{"n_layer": 9, "d_model": 384, "n_head": 3, "n_kv_head": 1, "head_dim": 128, "d_mlp": 1024, "vocab_size": 4096, "activation": "swiglu", "norm": "rmsnorm", "norm_place": "pre", "norm_eps": 1e-05, "positions": "rope", "rope_base": 100000.0, "rope_fraction": 1.0, "qk_norm": true, "attn_scale": 0.0884, "bias": "none", "tie_embeddings": false, "parallel_block": false, "init": "uniform", "init_std_qkv": 0.0195, "init_std_o": 0.0, "init_std_up": 0.0195, "init_std_down": 0.0, "optimizer": "adamw", "lr": 0.000739, "lr_mult_qkv": 0.7, "beta1": 0.95, "beta2": 0.95, "lr_head": 0.00494, "grad_clip": 1.0, "warmup_steps": 450, "schedule": "wsd", "decay_fraction": 0.627, "decay_shape": "linear", "final_lr_fraction": 0.0, "batch_tokens": [32768, 65536, 98304], "seq_len": 256, "doc_mask": true, "train_tokens": 833900000, "steps": 12763, "dataset": "wikipedia_en"}
MLP neurons of a small language model. Each row is named by its layer, matrix (gate and up: input weights) and neuron, and shows model dimensions 208-303. Each number is 500 + 25 x the weight over its row's rms, rounded and kept within 0 to 999. Numbers have three digits each. A neuron's up and down rows have the sign that makes its largest values positive.
After each neuron's rows, "fires on" lists the tokens most often at its 100 highest values on Wikipedia text that the model never trained on. A number after a token or word is its count.

L4.gate18:479476483499481509455452480479481567489524531513477436486557522568517507498560529490500536566497529492465491515494465467543514540503461521540486533501483480472509476525509479497498511522501517494546504524490523522460483491493502475455468498515464467471497571500478478535494536474495468467
L4.up18:537505457512515572485508524521500469497565514493495487451492481480523477511503506513483505511545492486486506486463508523473507521491500529487455574519488510514490481476470485492492517494500497501516483481483539518519504505476480515523464491500515513494471524490511532524516498486530525553
fires on: " for" 17, " to" 12, "." 8, "im" 8, " by" 6

L4.gate290:498554507452476487479504499520488502500526485509589491481524542505497514526522517545508487446487502497504516504520519504497481497524544475552495512535515497499482513503479520537514505482499548516495496476508504498488500469518480543501493491483470453542515496519474573518490490491491509525
L4.up290:489553542499490496449517487463479498485492521505462550500502495473524437484520507480516466487474475466481503521537531501502496462513525497492480506533486505489556476519516463472533490427523478481481495500513480471479491511479525467504476496466490534481474500501598464501465541468501483512
fires on: " of" 25, "o" 9, "ter" 7, " to" 6, " Stud" 6, "lo" 5

L3.gate35:487524481494501482500499528479465512483529507495495497409494496526470530538535468500517515526509534472478514495451525492504493522492492514467515485497509507525515459459533551527490482520482486542506478481507475515477518460487438532494475483463505441536452564530488516509488481499496496502
L3.up35:494489449535511462504514445480481513508485511513466528506511503496534463492479479517490489487441462512533521524479483495491507533503524503514474499519524518491505533526506509505516522457514503495532557466490498486485547488504484506522515502521456487501513441492443442534441473518506471520
fires on: " met" 12, "B" 11, "ed" 9, "r" 7, "b" 7, "E" 7

L3.gate137:442497493492529511498479500486459539470489515475506503501506508481536491493461490490504460529470480482495522487491521480501532457489502489523465529491564503459495492481491523528527492479499491498517480453500469550548478496494538486466526532514508470550523515478542478483467523501500466504
L3.up137:459459492456527498495487499480524534482465525501488486474511485532573523468513519492465518525499533474481503471494543478496519545543523521529534521505522524491509476479426523507523493486482520533476490485510519545538505440502481483459516492487510453498530488519522465507490506487542516546
fires on: "ly" 20, " as" 14, "en" 12, "ely" 10, "ally" 7, "h" 6

L3.gate767:513469491469454499484518523504537481452483489530564526497517504512475509481503444515509494508503539485467520483517473486516536459504495484542509546536512459494522531502457473504504503526521478497461497521534499517481451508448511472501486477505517505504511513492531494498453498495543524494
L3.up767:550519495493471483506484473470510482469497509534522489485512483499510451522470511510518517460512465517453523468487531482570457517464507451516475491562483556554515495502470508487555485482505508487495565501545501489509531512542529476509459467482514548487514529524541488478484503501470517527
fires on: " was" 18, " is" 10, "ub" 8, " joined" 7, "on" 5, "ript" 5

L3.gate422:499488524514507502536511481452441500493561483515484473479504534523548485486520536533560502481461451496507526521513491483478472523486526545479460492488483484490514536501526538533528513508526511482509458493464509516473497500484508484519525496463517483449525494502522530517504495477521517465
L3.up422:497473487492461541473465511523479503524501499474460530535464495492570560508460488471535535502490520529498494505487538521481486480452516588500473507501525508494494451512478512497511484510527488439464524484519465466480428494520544524482515487484496508510481551495468489474493505503477504511
fires on: "ad" 25, "e" 12, "am" 7, "it" 7, " most" 7

L3.gate694:475516504504423535470461490450500499492506493493484490492519531497455539522454473482493495508494539525527512528488491530497481510464519525447514509485499498471479478518528488520546501528502514528485515495544542525488464497460518485493496509488500530525468535502482552484510520496478495459
L3.up694:500509516469519478505564508500482462504489493445475496483504510450469523521522526512545522497483494472504493536488516534463478496520465470516530486530471490514465454480488525466512451514508545529545514464496527492523488455497464496536545467508518483504518477447521488553515560494505504560
fires on: "k" 20, "st" 13, "r" 9, "j" 6, "arn" 6, "t" 4

L3.gate665:518503480543496459477452469523455472501525562481475516504470517508503478504491541432485522526576482501473485533491522478455459570490520503527466507460475506492523510513530482502517523494519520499467472485476524508511492498513514522465460487501533493538487503467483502468468503472474473477
L3.up665:548518496518479473501560492530474514493498472523459481473492529466543471478466485478459515518505493469533465516496501535488556502527546547569500466496524449538526528488470502508499513473510499525528502500492495534501532488463524485503478505507528517542529480477502525497523485535508524478
fires on: " /" 24, " age" 10, " |" 8, "c" 6, "ig" 5, "ul" 5

L3.gate650:510537483509496477499496538497447486494480492510510469502498538500485483444485496501496500482528471439503572493490522487507529494488509521541497506508462496513532490501506470497432474468504489525513521520461493466486465513476516526559502514481492518459540503509505513498476462500513488518
L3.up650:521501486521495499534537546476505467438496472487446502495515515524491481504521496489478483463493492430524506489539496514486487487516558497489498512459515493530505512461471519508488547490474529480503501533488514481528513508473512485482526500507491459462474517490476522522465474487522593525
fires on: "b" 34, "on" 13, "is" 8, "as" 7, "g" 6, "oc" 6

L4.gate120:479510501482540501494521506512509494502540504476510526434462456521470537507454479488513456478532575473485506439474498480527538519508521481538454547511496474498504477509469498516480498470505505489463509540489512519475465475462476472500514504547509487524490470498477550488506495487500514541
L4.up120:492495468456530472522499519513519453555506533473564515457513504533540524514534534490513508542513471464456510518516517443500509466475475480505507487473496480517471507525487522538534511477482524534472526518532485450513521515515525503491510499496487499496530496464510459508453488475490527524
fires on: " into" 24, " to" 23, " in" 14, " ==" 8, "ra" 7, " from" 7

L4.gate706:469512499505460518515505508498504489496513513529457476555497530510485480505493480492476500546488455463501558497500473516544520509482465546510527485504466490437498531528545489507502550455534501508530494482485491503507519497507490538513518445491483491502498462485467506516524483539496460471
L4.up706:508507495503507516513523483497479512528516513523465499504487520516506481475486489493490543506514486538500481522470543507517486449495499502489497519568502460485530548524520518486521530512512507491481515502481512460530489595500460500492489488459454494528463506508531480510557496457536514476
fires on: "c" 18, "end" 9, "st" 7, "in" 6, "ed" 6, "rest" 4

L4.gate267:498526494517499516492526525491468474497483538519504497502515493482453501533516516476526492524507534497485527534534542448514494494524488460497503500491541465481477493471459475499512512529492482535505499485477491505447455501540553484509481520483477465528521501503485491526528466481439474517
L4.up267:501556490493477556479492455491472488435532510504519450507509539507501499486501436489489528495487498502522514528519483553574481493497513493532489498521480511484521488502544532480522445515530444509474507512485518509452511436471501481502495521496488495532475517480537488501498516534563463485
fires on: "h" 21, "b" 12, "th" 9, " h" 7, "f" 5, "d" 5

L3.gate996:550503499493502526505483481505478516500502518556509501447492525568498499453444501481462507519474529470490506554527484510503504530481507498528499558487486505512520532504495485471493443505450469501503500463506498486500505539490474479562507518517548526542508496487485501499532522475508503497
L3.up996:523507503510520492506480498554433497473519475494508519515506508492486463488509514494539521510510480503490472495470510477509483517498496515456485509542520532489502485465511447546525501505538475492452511500480457497483513494525533472494507487509503504494521461568478478550459509454465502510
fires on: "in" 14, "y" 12, "g" 8, "ion" 8, "act" 8, "al" 5

L4.gate804:487472476492485450476483509488482465520512481517514490531553510539486534508499502476505480535504480468499492562502532528545476474472472516521491490496537491513505540547500479477488507484499510525513485467484478502471484510502529510529491495509507541493469508523492484506456510482494510478
L4.up804:543517498464472494527516525472466417475488536521506555574517491524529491524498494496497545513500501446520459503518523498509500505499485488506475521525450474486511481471490481432447528451521463526512515498521527509473506529504502488514432458479497513463536489450514557523511462542490483520
fires on: " by" 26, " to" 15, " from" 13, "|" 8, " |" 7

L4.gate31:516531494492511477513528527468480467494494505503551492497491508480507457485496498531478525485530526482515544496501497495475471473532508479516505483521493498494496476500467513418510505499477431501496525565544488494514496507532510502518516503471477501534484488502427547506519446502479540491
L4.up31:496573494489498517501469480518526496466512474526458477496515517501536530468484500485495506506520484509531528447516505501485535465497509437539483476499500490478502486489485519506478485495523535531499498484579468512518471510507512510465489498512497540503515539548483523527502517511550492491
fires on: "==" 17, "om" 11, "p" 9, "op" 7, " ==" 6, " has" 5

L3.gate762:529512471501460454494430492475543481485485515461460555481491504525499538472543507528519470491526483479495512498467481507513513487502488479516533513530562480515520493540513494544542473514484512486495511472489526521494480502494515537479552487452526487514499480522470495501503527531483481481
L3.up762:522512480489513480505493482496500516495535495516492543513492519548484538514492471514554491468514491509514480492488505498512479489487508543512528557504502532499500512506434491488526523503500492475529491477466554471485500472470466547540511478466463543508477524476492535489444494509545524475
fires on: "-" 25, "f" 15, "/" 14, "t" 7, "w" 7

L4.gate455:505502557500489516504501484491494497476502506510504508452527530527480473488506515479453552468489536472507510511527482499501574514489511449511476449479473497504500512481530481432520463495529511544503472525528505496486498502480478506527473554501566495458535489503476516512495468514509485490
L4.up455:505489564525527486561461529487496527521512488514463549558525486478520490435518494518508506474517484529519506485536514504526518529459513536477537548521519490516493524514519523510468510499521503504467497487494461464536513508489529524498509537507514475502494492523495561506487504506485532461
fires on: " |" 32, "th" 9, "-" 7, " debut" 4

L3.gate716:522544491489451473503505499491506526510515533501475556482513492502493501547513540507498530503488509504467526551514495515521504502496519463451490488501493467464480494494473519488532541525466508466522491478528558559512493502533501508491505468469516482546525505522450518500495486507471512486
L3.up716:463544516495496528481534549467500518457490520583459531473457496504545473529460469476486529490501507503497523477537519468475491524482487491476560551463476474495522484476529468470472516512499508474477527462478477501508450487496509461432480463477513487492513498528503444528495507507498466513
fires on: " /" 16, "-" 12, "h" 7, " and" 7, " –" 6, "z" 6

L4.gate440:492475529506472531527495504486485501525483462532490483519516516539495496476482513527479504523523519471492503508486503503506510493558543507485494500487515468499471499488525532514543504462497540495520508474495501536447518481443523508534504491455490497527505465509485528484486477475497461467
L4.up440:504528515479547526512554490541521505481506469506507503465520473494501479455494539494468529522448508477503485547532481483508505475540492447503527500478490503497494523503494521537537482435525516480505506449446557502511535457484458480489483503547500458528517484460509528507506529540505472486
fires on: " |" 24, " at" 8, "af" 8, ";" 6, " in" 5

L4.gate946:493514522507503499507517497490498449496531503521483491478530508519491505512480475476510508524457458441496494506475502506493493492489485496487531489539516569508523442480489464480469508508522491478507509479540507480433538515532466468480526497492503552500543496509511501456505503491463493468
L4.up946:478467480529477514529467494464498517497486471503488512483533511499527519482495505491505512429494533507489509447562510506465506463507513513496512480537502521494492460511520515475489483495477468463460516498533510529511471512454488464474455517500503554536440489520488444452466493493458504491
fires on: " to" 21, " of" 16, "ed" 12, "ive" 5, "ation" 5, "ground" 5

L4.gate381:467493478495489526493462511490445516484491502471492491521508539516507501483503511510460508520500502499476506508481506504528521483489500491513510490550484537523503499482514555505468490491519495524479486525507526495472566491496524539546542510461494550503478514478460527470543523473498508549
L4.up381:490441509513514498512475492471532478512488495570500514487476506492496460491503511528502541466518485508533484532502534511525499461517504489448466504521521476470505512495483438495510446531527519460511479524469464528519473512456481429473434485494520551504481499536498496526487534492524443474
fires on: " of" 24, "b" 10, "ed" 8, "ery" 6, "out" 6, " (2" 5

L4.gate413:474544489508484487522483488507519501516546496503530484485463491536434493498470481457507511532530497509493485466507479485512517526476461492509480490487458486502486497475521477457518510481478496489502471483495530486515505468478506518517500489523450501526491511493502507524483491577477524538
L4.up413:520500489572531412513516496582476498535495467542485497529551521497561507470469506482490520544522517487491492527493505457512494526531502515510508539537487503554527506524511501549470477492487507494529535464522471461486518533502504531488476483514515447499531434490475463526470521524506517514
fires on: " to" 24, " with" 20, " in" 18, " where" 8, "ab" 5

L4.gate801:542516466491471493491535509498506467501525475506496439503539495494459504531505495517497509515465518516499491478483460462570475478473462492558472464531500544498460487446502477532497467470462439504495555483474490546499549543475510529487500539465477497551511460470512440528473502497481498463
L4.up801:513518510466456513539493532492491501462544523488554497494503494511512526552445543500481517514486501470514510510529481506502511524486450513503486486499490479515482538531515532503442459519479523524466519516497522445485525486537482497487502505475460507491488474509512503477520487454505490535
fires on: "y" 13, "ing" 10, "ade" 10, "s" 8, "ine" 5, "age" 5

L4.gate3:513481492534454508530473530502472507471491528478502545502475518562489493489523531528492556516471496491515507485505501519460504522498556518527447538447473476508497531516519493491539492530507523510505467553485532521515483517487496493506477472523475528478492519520517504523470520485500469497
L4.up3:521452523558472487511474517473520536538516540513464504554546481496466513513485492477510504484512477473498478519490524522480500481488506549501473502534471497448479521517522546496523486491512471514496517509534504490476483465523494474509485478477471502454510506520521484488477525521493480458
fires on: " |" 55, " of" 10, " at" 9, ":" 4, ";" 4

L3.gate578:474536470446490490446485436516496488534486515506480470486556515489505480496530519511494505484505490487477455497481492506493524482480466460521488476506469507518474505518472508526478470464524484510505515496527474444507455522479529527501542490506521518524495495501454443481495458471446497468
L3.up578:473471523484487488530510519481501542545465555440524497508469493486517542513464506495475510496458509510515519507495475425508497477513523509464493483486513523513466480469514487490531511509519503505494483494447510468491527519477515479493487504472487540470509535550490482463481506495435524471
fires on: "h" 17, "y" 15, "ade" 7, "ine" 7, " only" 5, "s" 5

L4.gate253:484501501523506499479481510498486498515477514475459470528481594554489509478513513543495482470444498486485540507528491476524490492507537486496518539503504534494489480523497532506487547481515455527459546512483511463457482505542551546546489481476488534518523490524500480462500491494479502465
L4.up253:519515505550503489475492521477438521535505542495506503508499554480520469473520511456527477462513535481574463480438500500512521498493471489474499493501523540535506481509513514504468540529513503515465538501473484507510504493503517483533477487458502526467470555477455528475498544532538521516
fires on: " sc" 22, "ak" 7, "&" 6, "y" 6, "ing" 5, "ed" 5

L3.gate482:487516513508454475476536503508469505494515546506494486522535486571509544505509507487519512482505496531518537507469502488468489477454484510485462507448468461486476534491513500471510481487530499478515480520520472493482517472484506478529485493501468527501514479493514498519529503501513517448
L3.up482:525482480490460502470500490446518524474475523534456466483508482533498488522522468474485457474492494523529528487498484491507518535500456508507502573461493462496545499513477524525503506507503493495543482506507531521468501530500497536450498515485529499486495506485487506519483537512508471494
fires on: "c" 36, "ph" 16, "on" 12, "che" 6

L3.gate302:499489517517504489462503480466482470470515522499488526488486482513477522500454495547490481536512509492521496511535493501482497467526479479463466504491503495494526486512499519463541544535531454465499518436514507496478496519490500523484489552464528462546496524498490497493497465478510453516
L3.up302:466461494491496473441536484493542522487495502498518516474466520546507492518495496496504494514483512449465483494467490527486506460453491508508503519477459533525516536467475503501478468525506487522521459476406480488520543514472468514531515475513508458484526494483480480434476509504532472482
fires on: "g" 21, "O" 12, "w" 9, "ec" 7, "t" 6, "ick" 6

L3.gate515:487508443480512484529494478525501494530484504530457477475539500542495524462448475488480523518475474493490549540514494464457537518509525514555500496502542480474520546467487498510474498509459514506505500461516469491482511467531530507511527496498485488542553549490501513560504473500552534518
L3.up515:526481491505529522520525525518478450557450459530472514484522490543517445487503566500502547506458483476508461509531454472519502556497509499540461514500492495487514537489501521540472510473517513554522480492505511511496518484480529529484505515530513480498494513517525486500517492497495509504
fires on: "b" 21, "y" 12, "ap" 7, "g" 7, "l" 6, "us" 5

L4.gate499:485505489522518510488457516504525550524496489556462485510500496491514522481465522538481542524500511456455472460513517546484508498449508484505495498494517470471518505454518493504505493493479532499501468538526471511534506518505520442491498467475504513568508470547509530520463525486470500503
L4.up499:483526478506483532491476479501499457505506517543505536522509498479529485521520503555495492488513535496515501497512496496549502476490532475472494509466484472508479484541486507509490566523510474476493521487525506453506473557499481482495473524497497500487482501526476478561507484466495486489
fires on: " he" 28, " until" 20, " to" 17, "o" 9, "he" 6

L3.gate383:516479511498522491476507523540519497454499490484506544542486528537436468503499476500542492472473509490478506522475509498535484503547460499545522531455475513519499540430487498530449517518505487503466478474514484518511472469500522493513505494480471489509504478445486513512491526405537508501
L3.up383:521487530474511479523463473500496504500494461471477520540473513519525505480471512527477492447472464514513480509511522507495507498489500533468513546486515496464520488492498452467497483510490485507450491511477507515512540490482487508427528472496512510493495457519506508503474539519445480493
fires on: "al" 16, "g" 11, "p" 11, "ign" 7, "amp" 6

L3.gate337:522492490501526501469492487483505488480478453521496529504507527519467509515465529501502529473523501471503568519515485477492559534473484481486518483521441463486497427483527516491525536488521466512505465480488493517528484467496545492497484481465513462523500455590531496468492492546489471475
L3.up337:508474481489487514468505474446503491504466450489523521494508485536547509482551502481515493481469540490541527556440482541540519479510476469494485474476477494485457455506497515511539476497558496538492498501507501450532491512498507484521488500488521475490486531483495520466496508508502517531
fires on: "iz" 10, " and" 10, "al" 10, "z" 7, "port" 7, "ship" 6

L3.gate803:529509482515510505503514522522474477465507496507501469529479524496511499523505469504497494496537529502510513504499504465519484489476504506527470471514464442511517532491480511493467515492454481495504463519516444534506472497504512484509486524538561499518477510494459465533548462545463458475
L3.up803:526517493475488490419510534501521530474501496507434522467493493501517508454490485491480565497497486538533502501521505508526498542499482517468512562526507490516506507502462498515500499529495506491462509545493498488473506521459457471484496490506502517513529531473511516528510499455525526459
fires on: "c" 20, "on" 8, "ion" 7, "ab" 7, "et" 5, "op" 4

L4.gate500:504473484558510560494523511500459485494530524507498542517541501450514516497531513478484470476504506471507524473493457526503525536467507473493460439549557527471481496514493466506456521464507485503517498503530524473484505462471465469467526513531478493490464473512524476428480486507516481494
L4.up500:481500452528472508540511558477493525554484525500527502502513523491487515480549528527483514516472443444497537537503498496480499511505503509467463508521452540489484530525528474498464524511490507540539489517505472500454503525462519465461500521515502497488501549529476517425506466506499473466
fires on: " of" 18, "ial" 12, " to" 11, "s" 5, "H" 4

L4.gate973:483518517525453451514500497496530506481497461459540507493512467472451494504467535490471477459476499505496494508505539454520479449511483505475479527500522528477529509512516479452489491480514460507475459493515505498519488489541467520469504512483447506504525512528509535526512493469500555509
L4.up973:519514535455470476540478529516519451489463447492529476497503531498525500505491474493514511449536411489497515480463506520521504494481463491502437499499504478471497558490455453485504431484491468493466487491503474501507550541532492523550541501478495509513535534519472529523515466513444498523
fires on: " p" 89, "p" 7

L4.gate748:491551492449519525486453480486513437446468508523526456520547477479474476466431559498525481468531526500475465518525460527509464486444494486521528522492521471491500462526482509514472503488506475500485449499490482541514493520499535485480508486464472498503518457538534502520484465496486531524
L4.up748:479496541472502486527518489504525487519514501557480502548518522529465511450518509533484521511517509472483465505472525503484500514468444494498490468497511502504518539503502456539525537525558500492482474483503491486535534522528461525507501496522524486514533526514537510452503516499501509534
fires on: " and" 73, " while" 11, ");" 4

L4.gate977:503468529515458526507470502469466493510472503541516499503469497510469477455478500476509448500500501547495499507525466540516477544460476545471522504510487471514482541497465497433494504512511476485453534491479531465479540516497554493558520497503473514504490505503499554496547478454473511491
L4.up977:465518510480485462497513523496544442508521488510478538483526444526536524492505493516517498502494503507481494483513515515467495527542497493498522527471506531497455535523514489485510523516508471503507469483494498484532518482496534514534513535502547496522529501502466482485511517491515491519
fires on: "r" 14, "an" 12, "k" 9, "6" 8, "ion" 7, "ar" 6

L4.gate219:505508549484504508535487492499533557538499503511469499549492538525492514489455524511521460498502469501480515494510492493501513521512532506494482510469471484524504545508485522520483493483504516478498520512493522496517517506436476548534476494525464472480463479470504530527450551494483495451
L4.up219:505471517502506486498513558489447521524530523513505524501499498510488531494498518520488503474474499452482528545529553489476488481531506483508484529546522559460529492520501520464526506545548519550528514516524502517498546484487484476543482487479520530523481499527548447474504513504454515496
fires on: " 0" 22, " to" 18, " from" 11, " at" 8, " of" 8, ";" 4

L4.gate181:491518459490512510522483505501504504567518507477523527506474526518474482483473526505480504503478485509439506525509524524477494480472506460490485509497499500486499517472540475529501481517513503512518531510535495502517479485532521489515517518514520517509540499495503464491497530451489476545
L4.up181:503472494558509509520524482507495503476497470514490450488513450502442516522480515511503536531511470532505507520496490530508537543490528509499463458490500489491509501514512489494499522503491507472493475506477547450530485470523467496528516503481459502528463480472480492461489530478468527499
fires on: " un" 50, " of" 11, " from" 7, " Un" 7, "n" 6, " its" 5

L3.gate502:482503498498518482530500490457494497494453483507477468497507495475489488482527523491465526495518546493492561485473481477557552452537465501514503510457540526508438464568533532503502533501484466501490500514513484484497498476506473524496523502517468408517492500500502476483522484484485450480
L3.up502:486454489499518509451532506508499500509452464515458490465473491500522550456502482502468479512521480528485524483492521509487484534570462546483459502492509519502514490495508545539490471473494535479535463504513454515516504501490481527509493500530483487531494488478537492535479489494517491493
fires on: "iv" 14, "ain" 11, "aw" 9, "av" 8, "il" 8, "ay" 6

L4.gate139:513491478535460497531462530527491447541516502535498483522484485539460478494517472489451485524537511479508511530499525484503478492485539520434475485502530477498497548465500507456511550513526479522509515468543465508511519501532502523559505445520493505545471488493512497505494480488524483468
L4.up139:494486462538506462505513530501474534508488506483484496498485526516470493538496480526497512461533464507525510527452498523453468492491540495486513495472558478522501512451490510455527502528522494501517458500497529535527502507489482517545519504542512499497471525488530536570520495497525488490
fires on: "R" 16, "r" 13, " R" 12, "or" 9, "pl" 8, " For" 4

L4.gate584:526538447469494443507498450508481558517505511516467481476524507504480486489515539476496484444491471510510521458497470511476509526517509457481503507507486509452481459485473492510489515477498493523529485536525529539513505494534506506512499510457517471503480509488536491478513500483513470487
L4.up584:481495494480516452470462500472488488511487554497495484520492487561505517492501523473502487513542501521522487449484509521481478491511463498473482512527496502438509468480498511570486475535513497515524513472511534536461508505498483526510561537506518522497454536505488488493465501533508484484
fires on: "N" 14, "G" 11, "E" 7, "RA" 7, "R" 6, "L" 6

L4.gate39:479527498523503513482507480564485540541521478515517501535523501526463506509512518508465511461495520486536481546502507494571489520476474514479487503560468488509507561498462496484524500453501489458484512472471568494467499485511512490467484501496494472477463489465543518497507482502521480490
L4.up39:503498509505530463497496508487493509530493467536522472471489441501499519516508509508524482483463500482531457468502496534510522508498523481513518514475530517473507531510507520516489472507484520500548459491487506537507496495480511497516475479505554493522526496496491508479474483521504503479
fires on: " for" 20, " For" 17, "." 7, "h" 5, "ran" 5, "s" 4

L4.gate705:514536421542522541509502539508514476531519505552503497506488501482519493517447484509437524494525508508478500489538522497477480523517513512518458499509498491493473512481496509527522474510477517491512516516493511505510505463483440495585487511513459519477462510457503510476524477477533493534
L4.up705:487532507490500477560494515499509486499512488517515504502501495524554510502496522583482507479560454497494475491501505505506509521483495491535501493470517481486527471514484533470517487487494473476534475477506481486487501552480508523518484498473471517497481502525485465495484452476477499461
fires on: " to" 60, " –" 22, " no" 6

L4.gate828:515493531507463488514465492512524480533512501511522496515511552521516508490456519524478514540493489528508473485514541523550479478464523478484504518506539499489480496544525461485525500486511500541502525477533463491465503504477509576503484466517487519494530463511497539505492477526522471536
L4.up828:501500529473489543498488481458459562492488505499476464475491499514495492509479574530521466500454517512513504518459512501509516533520501483457529495496480476539513485497447503521520460471456532492481496468522459512516541483492531489488526480476466502506512519471489489528504499531493453555
fires on: "ing" 18, ":" 14, "s:" 10, " Sing" 4, "\n" 4, "ed" 4

L3.gate823:493500524484496472486446525441480523514508475454450495514527534500483464449479515500512507491509500521521527550507447478471460551484517503489503506496492464498498508500481473482534494549486490524479508482473514500522489522482516468507449477448456496500514562478488477469503470488461518501
L3.up823:482567517541499493489507523500499516517506501507522479480525528532467508553497436460480562515500491456484526485497503476471534502473438505464530492504515482514502532498502526515522493500476488498514494466475486493489483474461515496510508490475526508520479494512479487460472488518504466525
fires on: "-" 20, "–19" 14, " and" 12, "c" 10, "n" 10, "m" 7

L3.gate893:517507540511510483489517511494497520488497516515471528511541489485476469493509520491455521482477531476501499478482528529528516504476473482476467465514524495512486515515515495511494499534506491538492513458476504502481514500440514507505532514458516542508499449510468499519524522509478480487
L3.up893:478525525470485510529517501474452526508492500527513463513478524475471492509484454473506522489542494462495492499525544507493472532464514514476509467453533512457511485515533505492496451523557499507500484526481453534485502470523510525477514473507494533507495495496479497506445486523485482446
fires on: "f" 23, "c" 13, "p" 11, "m" 11, "b" 7, "k" 5

L3.gate113:490479509537473504478525522541490495513488483502520517461497471548489492501516546524490508499522474472497536487537511469491509499489512472531472460509488460478508515497512467492515514474509487464470478511505483543532463458493521461476511526479468496526456481539497470503547485521468470495
L3.up113:499464511536460506524474520492477455503478516451495526536493519478493482524481516474512509515454476486511496507475505499508470476457506489473477470473505507512513519477452486449517452482512531454498494475507532489480490512543494518515483510488489499479466502513471537480497500545517526518
fires on: "p" 19, "ene" 8, "ap" 6, "ann" 6, "un" 6, "iet" 5

L3.gate882:527500500527486495482471488526461513527489480504485465506509581509438476486510488495501476502474547511497493508502496526505551498512514439521485531469513466487466493501504505495498531498512488458509502526506486504505482500528472485540527526450491494519485475496518503481514513505451483498
L3.up882:475511549520509520491489474493507500491494479507497494528537533515513475459477432484491516500460488496572473495491521499468483520522496550462496497508476513465536503493539489456490441489486484500506509512485506514470488543495512481539519504520481489542466529511482536472486528511496513482
fires on: "n" 15, "s" 14, "in" 10, "0" 10, "h" 7, "ar" 6

L4.gate685:529497500493515500493508423487505491507481544538545478459527495499486497474489527487526520488465502483451500495549493517505511466468523509519532539486449450525501475529491482464533553485510494512467484444498476494485501488535487510507522510472496495518518470499500484499517508513463492496
L4.up685:507512504500515495487511500525503548493531506508483489481510482498492512495482500465453510503478469531405466473496532486515484499486533524515483504523533481459556472513497521554472490478521469475466512486481463479488475521533535490503467485473481485516508513493468518508505508494481499531
fires on: "c" 39, "-" 22, "t" 5, " and" 4, "s," 4

L3.gate607:511507485526502435496496459489521504473514462539470535469500515514496485517499476460491525499488526518568517517465507511503543485523499482519467518531498479492482486485556464496463478517495509518509464541471513503459532468471496497471533530493522491499511523498521493500528502513499502513
L3.up607:505534493534506522488509468528491490485503502466510539498513516491487504519466517479468524494503521498517504493460510457509521543478501505543521518493525473500505498489480502479554530463512488463531497466501522499494503525517506516536462538511547526506452482495500505510499493522487474483
fires on: "as" 24, "p" 12, "k" 10, "ut" 5, "l" 5

L4.gate709:488502495499495442523473463498530488519499514472501499499519457525517492476519527460505471467483490494503474524471467495448481536522531478489481496490488554494474518472519472527483514478482506511495519452543520507494530492517484476516548492447494552494496489486506504485478483510502548557
L4.up709:529517495505521517466451515535477470464528531489543509496494518519455477510456501532513481500481470515464490500490474473489488499525459522518531493453474460516519532497503443511493463520519484509471520488508465499473444518498534457550476491458494516570497494529482511512527503492517500483
fires on: "p" 35, "ab" 17, "ing" 14, "end" 12, "in" 5, "ow" 4

L4.gate841:470482504521500500496503506508534533516539488505505479503473548547511488486535516489516555510488464483447517516471475541455501487459472487504480493474482531467476451521531531496449510506516495522524522523466505486449492548497525473524496444490487511464512533475511472482512474481508473495
L4.up841:493506466468458515501466500520479469508540536526551502473496512529473529519514476496460511472491500514557559504523458477486506496528484505502416474495502522514489493518473505497490490513511536545522476516483479507472476530518531494473534455483498502507543501537470497468495505502499520464
fires on: " of" 17, " to" 16, " for" 13, " by" 8, "able" 7, "\n" 6

L4.gate216:508498489510500535499469466501478445516511518524481523503454497541499545461445501453489499547511517516483505493479497495504503519442531486493444473499523467477468484499467519500549524495457490498487496521505505498523512475505535546548514508521487502445510519521484490484521487506499499494
L4.up216:540504512462487514460528493487453492534490478506477494532489498491466481511490481544485474481530505498484531499501539527548477524492476485496506483511487466510491521528537488513474518453504527519541532481521537495479490470526517494518511521508491489475492474496502479494512429467520492490
fires on: " to" 17, "k" 15, "ip" 9, " that" 6, "ire" 5

L4.gate211:517522546492477477509515515491515478499500549454506456465498491498504558499475477470483531464513515489501516465512462508527548494513504545479479539503465502448459478503484501502525525505571513524507486499503508487485533459463531515490472488470490511503479490502483495539490527483480475496
L4.up211:474532508523498524544538495493530480496512529535514508500533504518495484428462524537484527470450507490531508558502506504508469499516528564458531520511470503505530531491491515559531463529480474496488468440493489555518477523484554518510492490469468508523467484529497477483498543503474510511
fires on: " |" 29, "im" 11, " of" 7, ";" 7, " −" 6

L4.gate340:511491534490479500500485518516570504524491520515488498498501494493466536496529520500479496493540560510464478475469498529529541502551459475440511508522465485466498516491483504482533465457459500465484493469502502503491473512466503510497531511494440479481516511522537483540464485490500529474
L4.up340:501472537475531500464467540529522460494500516509513561531456514522498506474507500520477498505437536493537526535475509506493457512520502454449464464493529518498514497492480515508535536550514515478492489513467544523497507502468485523511492506535511507512513469541519485514528498511535462461
fires on: "u" 17, "el" 12, "h" 9, "s" 7, "et" 5, "se" 4

L4.gate789:476504488497472502489520483516463520534549488493511502456475485518501486508473506516461502467478495480526511505502518476510521525540488548500519468512511478484546548485501487500482510463494511469516549509471502452502490504514500494467545483480510465512484507473491500488483485515472528537
L4.up789:486500509475465494455504519475516531496483477460468519486491541486515479480479478482484516521501478507538518522468479461488491487529471450478489488520558433464518523460505498521477491471488500513552529498504500514504496482527513488499499552515458475522538464529540434531531455473498526523
fires on: "in" 18, "r" 14, "iss" 12, "ed" 9, "b" 4